MLP neurons of a small language model. Each row is named by its layer, matrix (gate and up: input weights) and neuron, and shows model dimensions 256-383. Each number is 500 + 25 x the weight over its row's rms, rounded and kept within 0 to 999. Numbers have three digits each. A neuron's up and down rows have the sign that makes its largest values positive.
After each neuron's rows, "fires in" lists the words (lower case) most often at its 100 highest values on Wikipedia text that the model never trained on; "fires on" lists the tokens most often at its 100 highest values on Wikipedia text that the model never trained on.

L7.gate1032:533495481556505477483489503487511516520557530490488509514516529502504498504494522437507513479513463473491522506513494492492471486542514490476500494524439510486502540523492523544499481496568497488526512526531457508470455534484498486511560471497520507472530479524488455448476530555472509447511531457511502516482519527528488516551487498521507497443491528440523474508475519482528538523461
L7.up1032:481474483515516514469508514483502500493510499461469508449458491520508484505523482488489528509498453498471507511520514496513493525488490535463495501524518525473450529495501493529467502512529491518532501524534491503527447522483513518540475460506497486488527490535443519476500505512490475467518542523517490465507503497497489505476503516497525495469477535476503458456521535495560479454524
fires in: "the", "s"
fires on: " the", "'s", " de"

L8.gate765:469512500517494518491478507512514537510502489497519461538482519477506515488498521469493553514469483520521543544534538509448477484525493487515462497518539541500536501493477544499512505448502524505539498495481483498534471498498495500529488485455492539493520512496529458498524426500502524492485497477519522536448567565501493528490508486510528500502483465496489536540508444439475502532521
L8.up765:467468527483497518477499545518504520505514505504500566498514488528535513511490497480495489532496495523513510532460508460554508507472521473505525447515511481504482529525464486493549510521503452506508518510521513532511521487490459474532453517468499458537522443489457510531456516459478527504489459533502460480469461521501522525483486472519479504468524494507474504511567501477515478546553
fires in: "the", "s", "their", "a"
fires on: " the", "'s", " their", " a"

L7.gate1388:491468495516516462511526540541462485515512478512536518504484498468489478497515506440496483488516508561530463542440457518497478455466516522514523503523494509544492502476497490465523527485537460480484479567474533529516502456523461505561519515503511521467484461549512463480551506474505474507502479528494532502473504503510499471511504520499533511488468493461454493481494487505521528492492
L7.up1388:521500482515483513507522522495504491457523515478497517523483549504488490505501496487464512494481509508471541526504479529557500458523545513515492550491469483469545465509508538518485542532531492543496501488522494497486478485516462503469536525518525502477492490506520514491524523496515549451509511498498459529533492509482499488517472485474489516493496518480509472477502503514521528495495
fires in: "s", "the", "for", "of", "to"
fires on: "'s", " the", " for", " of", " to", "0"

L7.gate1330:516495547529528468486523514469546470464474534431515515519491522468526493511517510519540485518517492485488499514511449445495491473517476512524508483522482498515541483513487519499455445524525462501498494534469491517476473498470490495497474545440487479498478477468504533511544494510497470526541488448491535500496518493514508507476466525515495501549509459549491519511513470519491487494528
L7.up1330:492517498543453492525508514572457491474469501550559498452520499468462469464472509532545516480539519550489486500524486493511542483498524493503524547506489549544477510550527495507490499519522498540503517536521527533477443512505504480489469495522480504468473475512518486493499483467497528492489538479499538516453509499492469432520526521501538504462491475487522458515472481517499453506462
fires in: "to"
fires on: " to"

L7.gate1002:464515519517487510516465522478514473541494495540489491499471483465519465516522488475492488494473531520509472499469477532507508546516492495541495482551498529533498521494455479496489508528502523463521548479502521519536475500479534528476525475507513543496495488513502519557491498461504515522501488512456544509498509503494509487504501503502524483479480516498491508487501462514532527534523
L7.up1002:530515508468478502506477491501529525494522505526484513533507528423472475528487520496470478510521570524502469501510503503495550505536503526490470481484471515463464489505518517529485530513478500505513494476468524529496473498462486460470511492494509506500470493503477482545518447496523476464542536497506526485525451479500486486541483534507447489505492481483504547482438522471477537496509
fires in: "until", "that", "next", "for", "of", "and"
fires on: " until", " for", " that", " next", " of", " and"

L8.gate1630:549465552487486510456536530482508505535502525523480483490510472506523509505487495474458524541473522558528502540448488490494516522544534512474491505553561478513487492518467459495494445516519512511475498516502498474512509548511541514482509510502516539518487477521452501512484476500543495504482530506496521501532507488505462499525532465509486493484512541501499464473477520471495483497500
L8.up1630:529467475503501509520484524472455522525475501482494449523541527483528488505527454507521502510455508489518523540477492468557503502497522540482543474466529502478470470493475486467488536539518531461519469459499519484526461468497516527471495499481541504513468528462490537526515478495449497525436482493477495518471524508502495495502533512518535472461513454528517508451500502482497519474487
fires in: "was", "been", "is", "foreign"
fires on: " was", " been", " is"

L8.gate1363:471465528498455523487527483506505523468457517546470498468514543491556485492551536489496489512505510502465481495516520469494519499496556515508533480501527517503529480493460489534543452519521481495495441481508490489526437484513522488476483487469513527493553468502515508481447495544466509490487544515519496488495531473527486526485496517506482487496487517536450482526516520463522484516544
L8.up1363:490459474498511536455445509527535507519497500551496457485517475503515532509494472534459515466516517471464543519513488515526520489477500513514487458473540464517505457490504577530534485487519516524506460484460462500487475511527516508520498470457479493517525420535518489506457527502511519497508473523510529507467502508491471504512460478528487464476514533543528473508511476496467513530484
fires in: "was", "is", "are", "were"
fires on: " was", " is", " are", " were", " would", " to"

L8.gate1143:477548519510500503539486507488502488512520555522486485510492520514505482479517516511534528470466493444487489488510494497531484525559488532551505526496468547540457504508471466472530516521480501498527503532560533510461533528494507511488521496489474458476467510474506495502488504465512524505522467478492534490475499510506483507529461493539545485533563518489466485467501504498518467495460
L8.up1143:501527512502517510473511551520537477498454503471500512478539490478507501516479520527508517488486533540453503524521483514525515487483498498468509565538477479526504504526495521458530507553514514501471498474474526545533466535521487484485436468489534469496462495519527468490487499518494552521464518524458533477457510539522454530508507505516517488508524507527487536487494489499525523492555
fires in: "from", "in", "of", "on", "during", "between"
fires on: " from", " in", " of", " on", " during", " between"

L8.gate1097:488477453506468500501479436466524474483461554485474479527512502522545502527489501489541518535439506521509512490480494511533536498496504477524466511545496523459526482512512529504515495544469492497494458531494520505462485513534536521499540470476492485558444521521466523475494516481487531498484502503517484514476474488516480483542492567511536505512495511502515490503474459510501500540506
L8.up1097:525484549503483464491521497459495517530525490494467523515536507558504556521515494511486448481489495480483516514458464476527490512508518491479504513498502485527507491556493496508503491527529542526516473507483490519507489521508528469485513501503494513485470507503488500507506479515522462479481537442477490521524494463469502442489484495495504473460511514466459517465486517512499556531546
fires in: "in", "on", "for", "by"
fires on: " in", " on", " by", " for", " On"

L7.gate1401:454476477478524521522499489474509497518478499507523521498534484525507504511508501459461488506516505525481517452488530510508506517459498495483439477495463503509478535500505512452454503467525513500527459516517509509493518479503525538509490507532462529464490469489517502505462471522487509503501486496479511489523466510486565522476510505484459458488468564500508506503501475480522480508536
L7.up1401:550481501471473525487540448503549497508508534498517493507512531502499476542521522471509478539495502508501480482531553493534506495524489540504523489506496473495517516497506541516493538485498522507497508515521505513487487546504459517537495522545471465491500524517481529486540547504519514447492514531505537477493502520487482494493510474452509519453513523487514444504518504481502497500509
fires in: "the", "of", "during", "his", "early"
fires on: " the", " of", " during", " his", " early"

L7.gate131:489498501536505482519503451502527473477473505516463524556461539559468474491502518479493499449518507505493535482485477510486480498528513516489519543504516485447513495570492492500518462479509460505484528486477531520465488474508484531453493539457543462506505491529521488500484505504511548513494519526496472512492543468502485473539499509499498530503499479494498539518536492484517516498539
L7.up131:509483478500495490509475506449500504515507480507464508500536487469521522527490487495546518488520509483502520527513480494504515537509495502508541500510530488520515533482529525461528481488512458530536508499486537509472470526491501488489519522509523529500503508498463531508491485516482511488477491506542540451472506491488527525452539533478498487496492536513513460516525502580471519521489
fires in: "his", "its", "s", "the", "her"
fires on: " his", " its", "'s", " the", " her"

L7.gate344:511518518482510474495454489467528526528480484496449512543499456523558546531531449486513502526505510494490506543478464520511494532481477541498472426480496494482487507527455515481489501503535493491491498500512459488507494500503508492488464518522490467488510466538517528508524480521520494475515482492507465530553505488498498495476514476499458480473473480468521507464531452498510505558486
L7.up344:481500521532483536474496436482477462505498496448447497490504526471495525510514495516506512492532509516520508519543502483559502445516548486506536525526455548516474520523514487488501493454525497501458532481481533480485463515475518488473492491519560505508518496485527486527503475498488502477487494458488518440476471485512507456518483479503500498481493464443484492536530502485466475516447
fires in: "for", "to", "forests"
fires on: " for", " For", " to", " be"

L7.gate1161:479490500548520482529518457509475478535490482513510487532532508487549467536519517477485486519518498508523521508489482521451491470496527501512491496535469508508510548514504489497483472500504537493468468479520493514473468520524468538500540527504475540495512515447493502495524506554496525465497501555462474462500500487525553531503522532460503540507488471518491492493512491479513492489498
L7.up1161:500461482539485530483540530490478470470515472482524470532518536501496471470548482471505460481527552503515489464516506544519527497520484497505506510474461502492508480495494479485544468543485522512487504482444517494539503514474502520498542537513484514518515475445490469541489534498499541485526487495465536496499445488472530479520488512471494486494494525502526449487520500560503489476470
fires in: "the", "by", "to"
fires on: " the", " by", "ar", " to"

L7.gate365:509515477525546493488476497511525451469494488493500502524526541514540492540574531474522509485493553510506527459461507470508516550525461472495533532532495469490469466479519517505454545481538501475521482529500474525519519541516512521490477510490487518493494492515510523484465523508504505543503553521496521511487524515499493476524553456554485496460501516504496500501526487496513483500541
L7.up365:494514510512500512518496486462501474498510521489506552536504483492508484548483492531516537561536501530487466471484519479502529537514494496425500477487474502480485528516521519461505506521474481507463536495477502479487512493461486497549518467521520502532531523484509532467491488514468480512506534531475429492517500488468478496500482497483522484455561517507470441481512465495458497525522
fires in: "is", "it", "were", "are", "was", "him"
fires on: " is", " were", " it", " are", " was", " him"

L7.gate925:530488456474446476509524499461516488476477473483481507499481501492526462478483524494501513505517497506468531498515498472485479534492538525534465512485544491448525523510500509520531485492492510521523556502467503497515491520517485574507539511477533496540525483519467527480502425522531492472463495477468497510539506511526549475515491531476492496497495506513528507486497516526480498500493
L7.up925:483486516488493486492508512510525516503477484485445510466490476478522457524475505543513459512505510495474496507478514527453493488451505532514522471488474485508517508505512484486514494526496508488513539498479457472497478518489497504490502500550469498489483466497530451470487502468519522443502507469538533510516478497504504545521457495488462501520545503470491497506495492516500529516518
fires in: "the"
fires on: " the"

L7.gate377:527512523507510511468546510473512508506484475508453509484531461423481501459508487471508486519489542490480504469497513489492481499497553476496533485540504499484517498504510502519488514500548518516502502515491496512479452524491481482524507491522486490455502469471478525505511489500472510501467513479543527510507526487474470464521470538495532510503510475458502502505518493544488504455570
L7.up377:481505534497477515471514546473496522484473508509511516520536497548504459515507501530463484536444507509482453512502551504508486496475526466481537502506522501457486507534459457536517457527461492488493512453491538476468528495454509530471508470478517483491489478475456503504549490468471514524478463483502516486478508444481471508509511437507502497533479489482513545486501458490461538524509
fires in: "the", "that", "a", "july", "outer"
fires on: " the", " that", " a", " July", "er"

L7.gate1434:498511487492524455496529534492502490540512490479500534530482492478512504486464433507462521536490508485500519465464500473497496527509523457462454460539489508455520517495510514464523494467490540532490448525507511484530472484508514563548498500508521541505492524503477464473477481514540513529453524519480474465508494523523490509527462504532506456473473466511484543482524519477484501529434
L7.up1434:482505493485546504500513534522479472474504550462567494508512476496493517551513466499516518467502510518500559457484534497526465516510524505508505492524495510535454492516471509541489513494512472498490484536538502506466478483509509535453454451488509490495514469518509500499539484452485523493470491476476480512542522515551507472481531470511524515509521499545504476503501483487536516484497
fires in: "been", "had", "was", "originally", "previously"
fires on: " been", " had", " was", " originally"

L7.gate354:481499511520529485521508509492497523486456526471467538499478482501533478524521519479499523539468491508517506476469502488472495552497477518503436507471442492493464540476485528508472483536486489490528500495513538551466529499480495525499530511544512490510560525445470544467488459522512547470475487506461470464499459456481543561490497507489507518483462487527543490487535523548523486517554
L7.up354:483534453487498502489483503515497549495501498504467487505503511497497468487536521460533470519485543512508486492518449490519522446525506504434493453516455464495482525465535525505517512472511515541501474501458483499497526551503487480517462513511519485457503525501555527482474507490513500482543554513484475494536510468499500541520470523527520456483480490518495537534472518514501515515525
fires in: "the", "at"
fires on: " the", " at"

L7.gate1733:490511495492504454493467466506500525494470494466549465471485510476539456522478491483513469501500513526471535508513457456525491497525505503503470482548541513501446484484495489474468458517526438470503486519545513461536547500477513489487507476501445517489547495500497437473536492472531507474500513501488497509469507481545482474484539524499511450496477483463535514459515516521533485498533
L7.up1733:447471514550559523501520522487518526459509508453531489471510500516535525505508504511532514477512457504476432507472510485480517538504480485509465489511471527554514520489500502524463472515513534529484469454506464539493534482520513480512531517498495494549496523524502472451531507553494469518502476543479514491556528481520481498474523485502510479471486506534501531559488482495491492522541
fires in: "to", "and", "of"
fires on: " to", " and", " of", "ad"

L8.gate661:502473495524496463497504480496533473482481480496542459516529451504544516534468520495525492486478455518492506529505556510493512509525529500440487496488528494503556493476472467475536497495506500498506460502512503481535486511481505554531507507469511549506528487521509540496491461478471480491474511465514482484474554505518509477520504466492480507505508485507494452529513519523536510491505
L8.up661:516525475515508500475478517471529498478470484480538476507480470457501465465472502510518482498465527485478464490504487463455517500479510480493493474548490537516545508529488522499492497483520494511511504516531523502444514528469512503521506504481530491461518473555501487482470460520517537469491524467493479485465566477502511473515509472562542500536529485526506509507493516512484487526462
fires in: "they", "would", "will", "are", "that"
fires on: " they", " will", " are", " would", " that", " They"

L7.gate419:495486492498462489533517525457537505505497475459523468540514501483492511450476517455511513545499494496496539491485461466529501471502511519527533497533480493533498540513479519488471487488528530504477523513513511487444496445523475516483534476465511507484491458487478556530503491503528523453498492507510499488477505487504528508556504484463511518467480518497528502509514508506545510549503
L7.up419:457471473511514502491504468506524497512499500493549510506483507498545483473546448488525537460572534480470552530504495541520526515540511528491533462542508550506503489473516481495542508484505505475487503513511487505518506507487533527529500540459508481513550498473474506505506468496491503461481491483511523452468500457481480491549487531518491498534514494501495484459519489462530508531519
fires in: "of", "the", "s"
fires on: " of", " the", "4", "2", "'s"

L7.gate76:504481449512472495533521525464502511478468481517495514495495495493512485498497518456516492487470519486476483483496493491564535460471497490499461520530479524491475512484462543562515489511479525519498483540529519504465506540490496534491555489528522503529505514514548512480486497506487519554460515506443478463472471527521481484528493519523531503481509447497527501471509453527499466505509
L7.up76:518521507512444532571487520512502493527511479486505503503551471489520525526498516484523543538498527485494502497555470525491512531499534557484460460487499526498505528505506492527483519484487486503492539509514454481483508478541488512475499542526524461461489491482509493504491514483501476557494456495515555506516509514505492519506469502511510549489464466499490540501509526538508514544512
fires in: "the"
fires on: " the"

L9.gate866:443535511471468472474539466510528503528535499483523511501528459477498470538497487531460485520480505539503503539480538521495495484470500473533520502481454536489474505491464450501462465547513506511486516515529470447486469471504472517504523523524525485509523455497497494476526517460464508541558488521491496529482551508518503550523536495487515523511481489544509484451522512475511540505544
L9.up866:525510468496484528505506498485538514482511520459529472477474496457495465482542469502523489476527477503508504463492454467515531491481537445472527547487497509489523498501505497476531475469491530483523494542509549456477496513468495491529512518505515496504526470488530535497502514467466555512519466536449437500485522534529490462476522512487500532452494491494466485493537483534499498523470
fires in: "on", "was", "at", "in", "along", "part"
fires on: " on", " was", " at", " under", " in", " along"

L8.gate710:482484467483532532481545493476486543501529517490485504530513515518527496533508521464554518528479517510492516452450536486514507522492508532477480528557476518493516493527477515469484490507496525504473533517489502501495487503488510522525492490499529508507512470541514552488485483469490551521499545517501513467511510522468522466481461495496455469514497551478530478470502501519464487517495
L8.up710:457497505462474512488474538532493493474486508498490510514477466529510447469473462477497547544516476519531470540453459460498556547431468457515479498516500484488460446501500513490509523484516515491504474549485512506494483501504474517531534511482472457496565493500515474502505457489539523518512535486495493504522486514497525525536489463521507479525484523491472456452482470512453484501477
fires in: "was", "is", "of", "not"
fires on: " was", " is", " of", " not"

L8.gate945:495455496505493473477516523487520480448517489538456558460515488540522478547506534507524486506506451463470457491512479541490511449495484502547490508493516563502508502464452512507549438481482494470523482512520471475494495506503435468506441537475474488485517503482540479527510521540524531522508524483515513521489509464495474493532527493488501494494480500511531458483514515472533504502531
L8.up945:515475522519458495523524461523511530544502479495511489497495510537520514462534474533493456493486496544492487546462436504533531477496459428480525484503454466505552508493483531501498527475500495536503503518509490523527539517498475480485493500504526502493486509542491552513459522509507506483520497488487487520471494524480451484442489501487506449501531509509538486526493511502543448527438
fires in: "to", "could", "would"
fires on: " to", " could", " would"

L7.gate217:520523496486521481522534487473483450504501470480491467545461493506500525476507507425486465455522459506513501489492497506517510477520514505518488513470560478505488419516456524526453515529464455520519479511496533475528484503478463566486472513446488488526527484504522500435516475478536514486511468507501486490501517485497514512508473493483454493512504499496492491467482525451497544501526
L7.up217:529479499491486477484485513511507525492481480446449475475499512479506519523471517539540532502494521484501480486503512483552507490516512504504508496498518500447488516503501529494504555520480513517550484515504482539462528505484521486476478496539552495483485457456521547521500484488495518501521517477500518523479457516530480515557495490505493508493520524520543527522509497517489497477490
fires in: "the", "more"
fires on: " the", " more"

L7.gate672:495497504516439534479489486493517481450519493501500502512478477462530502516507489476547539511505496479513486517499528478522492522553514481481501537550502504535488521494507456502500457539483498478541521542528518444520508506519471546491502491522441521480496502527508487503489489515521489466544561483510496527500526485496500485550496516521490501490501557507472474516488492544511521508530
L7.up672:458522501549508477516537484518474540488493562489516515498482486502495475542496502518509508507487481495521475533497441481475536528502474511538471537534481571496521498466516477483478504536501517498489503518496515494529461523486501476446509484536498471548459482483547474507481541503511502498499520491497511494519511485514483457483517499499481491524471515464504522552545463482467496504464
fires in: "of", "on", "until", "in", "since"
fires on: " of", " on", " until", " in", " since", " April"

L7.gate1325:484505526477494533486491487536503483463495477440518505515499500491540493531504492483488468492516470514509547509498497475493495494518495493507534479507510481427481491529481519521487460504541497502507456521465557517470473470464449537500511546520516525518495492507522472525543509500477509518476509490468486476475529517488486498491526503515460473486468469446521507498545497558457518488537
L7.up1325:418525496496497503496488495525487456511540519497495503481486507525528531511485466516506467460462486492498509538485467462502512490474514498496499506519508468502499506503497469492501520546548474529496460486523486515517464483486458538477489521566505456461491501538521452494472532499503504499448482495513459516529487511508466460453509499517574471513527509500482484514455501517542489527473
fires in: "to", "renamed", "assumed", "into"
fires on: " to", " renamed", "umed", " into"

L7.gate533:538520507496510492484478509529562522488468465504542472532512524510502502480496514459515463505508487500451509519559473512496495502459521479518542471539444470461458504521499479487467504486509548518544504542509531515482513482520514519506454537500509481501540485481474500475498537529506502507529485509504494476500482505474502513522450527530493528475499468466517537522549530472484495466502
L7.up533:517512511516522532509507500507544517431484516540484478500520490481530522504548527505486491521477535485474489502517496441481527474518575537493514499544520511493468486476507502537551516463536458486502486520525489494462508496500456540524523556516503535492490524498499481492469489498487535504483525505500471512480520509531501559479492531531478515470496507505489515516562523486496500485552
fires in: "the", "of", "for", "right", "on"
fires on: " the", " of", " for", " Right", " The"

L7.gate619:464506493513466505497494509530451536505476464529492496533524466468503505493539465510521508524506533521504503477495505491497486520475513496522480523521498483530483502464533490497500478523516486469488490535518495477535490520537503505538516517491440519479480512532562481471463497465530484551480510481431489486456505534493463498489527523523492527479435554508490481502472482525506490514502
L7.up619:443507537525486515522470493463475476434509487499506511512499478524513548482479483457503482507520521470500526460506522459481529510491514472489508530504536506511488525493479511518520432473491501486463501475470487508506497478518518481550498515466510503512508505495520516478499505458511491545497552512504563459514536496530506509483466501470494541487501473488482479501552504488478481509516
fires in: "that", "from", "of", "to", "said"
fires on: " that", " from", " of", " to", " said"

L8.gate967:465493541464446497494534497499492501506510533492496494448545484522514503535518484518488484534467542469493500490475474503533506547505450532533456508502492534516440490514509505492533433513471484470466479525546501507513486499485509509466519512493477524512491459506480538473522498456473494494465510485496478520488497478515481501480503504489518478476470501537488495470495471486528490488474
L8.up967:480521551481484500490500511540557546503492488538505525491492462521484509487505496532492434476511494523504483491545484483474494448481463469471519502505456487516474464473455523500533477507530491511510477527489478465506507501514482468473504523531512507490517501506466460542487518482490539536468516525537515480466481482559472539484515500480508477467478474519488504433480523519513532515510
fires in: "on", "from", "at", "to"
fires on: " on", " from", " On", " at"

L7.gate356:503499504551510441497485458483508515519478524454474473539570458530492487488483518492475495486499533471472499458470500543518486520520475502486485467547488479493496504511470512534479499485491552508519504454503485498476492515501490450522495464470474544539526542477503487455507491526542529495540527448520474463506474537508476508495482518450474481522523497503516458519527549480483456469483
L7.up356:457467468492555491499448536494491508488491517525484504443517520493530508536466470461456535471525499518504493484443495523512524476465487523519501503498480479511487512510482476485509519508511467539522479461477490553515469487543500475497518520517465483529507463540490467454535487503525473477500505489495480455484494502495485488461485486483512507484464488465504505470496484477530478548531
fires in: "and", "to", "or"
fires on: " and", " to", " or"

L9.gate382:488510514522507486492510524476524514491497481465489466493486431520498510482570508496550486454489499511476507513535455489489506464478468520502487465497508543471497551512506448512517466477523492506552460523520437539496458478495482515491456554500490489457534462496522481512486527513476523486499466537473504495470503525482512488490467489456508513452472470541494486528497520473472484493502
L9.up382:477490499477503491555480485529504490477475475445475467495496432480486534472520525477522467479487501455555513507504459476520489511513502495521489491501530527477487480473538460506518487503527499483486449521508491474495473509488508524509487526527513531485514462526502541504451538499486487514523477498486521480494502511509512488485503492445515529466539497482493466517540535518481496500455
fires in: "to", "would", "will", "may", "shall", "should"
fires on: " to", " would", " will", " may", " should"

L8.gate797:525495469485465465499478513523544482483466495485546473512470506507512521498500496495512478425507530471479538472486471473541473511530477470513487521544497477493454459478509492467499533552498493521487495533498491461503477539504496541472504505459491519496451486464482484537513489472474546555484502491484494460481497539501503510542496551518494477530495515465569534526490497448482510505498
L8.up797:481493510477504466509482495458514491500520473473508557491491529513497523484514497511459537517503475504491495466481494483507499557484485453498537471557538520539530534500475521467507471488490472519492519489506457492530459528535531488506514505520498542516485461523464532549479455477495503545531514502489484557507548522475527490516532512576507536506500518480497476494500503486520515537520
fires in: "her", "him", "that", "his", "which"
fires on: " her", " him", " his", " that", " which", "ation"

L8.gate1292:491536492493496523489494472472510526498502476468461526517473480553519516499527496452512504476475535495505484493495511523491477492493483502517529500507500509524504478558430493502498544479477532492517494527495518524526528516493537474474527511502482503512508463496478513479496510517484504505447504466504458502534522531488482519518494506496526509511496531532506472553539494522468478490531
L8.up1292:494537528490493523521489476454554517487501537477513495536533516457496517494499511500498445503520491531503541518536485463533516484520469485475503492521474501540462458500499493503466498528513514499523460506490514484487490505495510495509554504515536477474466477454529490490504573521484489471530522528497510521494486450493507494494518529530529496523515514520543509495530501483476539527537
fires in: "a"
fires on: " a"

L7.gate1638:485490499515510500512514488503518494522538505506500472496483473553491477520519483460510485505543538439504518537476523483520443525533537512514484455482497478577494495514507492459485482519490459466500522468479462517475501475509497529516525516513468510519467498465486512501519505481516507514509544504488517495478471493511495520517496508467535523479497478491511477536519500528523534515491
L7.up1638:525495547498487548488524519509489483455483466495515518495480539477515489465534496506497459466477488489490489491519544504532512527507507529477536499522525519449438490491513520494517528506504508492554456501451491482518478537545511519463512522494456486472488518525506460494499537496490461529526505520472435505488499552535534499470528490450493483506507501538464469521526469529492489464510
fires in: "may", "june", "september", "april", "october", "february"
fires on: " May", " June", " September", " April", " August"

L7.gate964:467533507516513488523505481491484520494508548503514468494501528503515524453449505454517484475549446503537475524505473501517501504516518503439469485503463531508529511501483506536480484496499490497521525554497491520505494540501490525519509540549515497478497479508495518515506500489504531462464456475494482506496532463527488521490534499447488500533494461528508488501490526480488485514501
L7.up964:501505514539458465533472498469548548438517549507504486521490514513485552498467521528489528471482500521488508497507512473494535480505488516495427463503491520510498533479466511495467548559467520515481481528496473490509519503469491551483490468508508465469495485465530520481490452517484467477541537441490487512494518513508482524531532478512461533502492457448498526493466499470481462489490
fires in: "which", "that", "where", "who"
fires on: " which", " that", " where", " who"

L8.gate327:497505462507498496463476481514490451452495515500501521472509506495520508495477522494500488446521492499455505493496499463489526498524491477476476494501458475517524466517494503508521492507477495503499571496473475500510486528522510522504513488508555516514470459497538502477495475488524473487479453476486513488499515521507545483547501483498489539503515452446549480470498524463482522451492
L8.up327:516451501528499480517501533543511463469481496492506499498516524473529500508502477503520487473479521468489527482467519520499486478482506486522508506522528445529530550461475504494537447515519500497533502515448504504473504429481495497540501475491475514460474474504522442495479487499530499495521473494473523539497532538506507493536508478489496498520510430480462500477529411483560556469494
fires in: "that", "which"
fires on: " that", " which"

L7.gate1511:495521505507533482551497489464521525479525482513492477490527458518484478443461508509499521518468455430446494493489502501486517495484510550482518500539459472453557518446457519463454488509480490488503506505537496473502508513509502485469500485500518472492533492520495488503526499493515525490520469493450525484522481485475483480516522530513499510478502541497501521524491496551491485502492
L7.up1511:480497509496486487500528510524516520520522490440482468495497544474489487499494501501493500454449525565533498483521500468533509549483463488488520487504506529470511506511548494493529465501477514493509494527510525511473501514530544509481492538508483512466493526486539529495519485496509473522512531522494498474493467513533510510522502505466473521461432484485467508499509522535515475474456
fires in: "in", "february", "august", "june", "september"
fires on: " in", " February", " August", " June", " September"

L9.gate1668:492505487510474489472477490441504489467511522459485518453520510512508514538480486462523470510504529474476489507547506476506486540499471472538501485572500518489477461481515498512493461486460525492560539479519506504515506477436457465475485485527428502489503449523481544500500526551489521459507477534488517509495475492510542460511517450477488481540474557538490478478494514494482493492457
L9.up1668:469496519505494483473473462579520555518521487529511511517478502497494513521502532496535505536549505480528532508502491504515490519485515504550456472502472521508463474525534473478549515526474549516538527514517478480457483478483460536532506531524475519536467503515512452517495453459482466541509484482514533491475481497521534495539534500445534472454521515497452528519502505487478476472496
fires in: "was", "is", "were", "are", "also", "can"
fires on: " was", " is", " were", " are", " also", " can"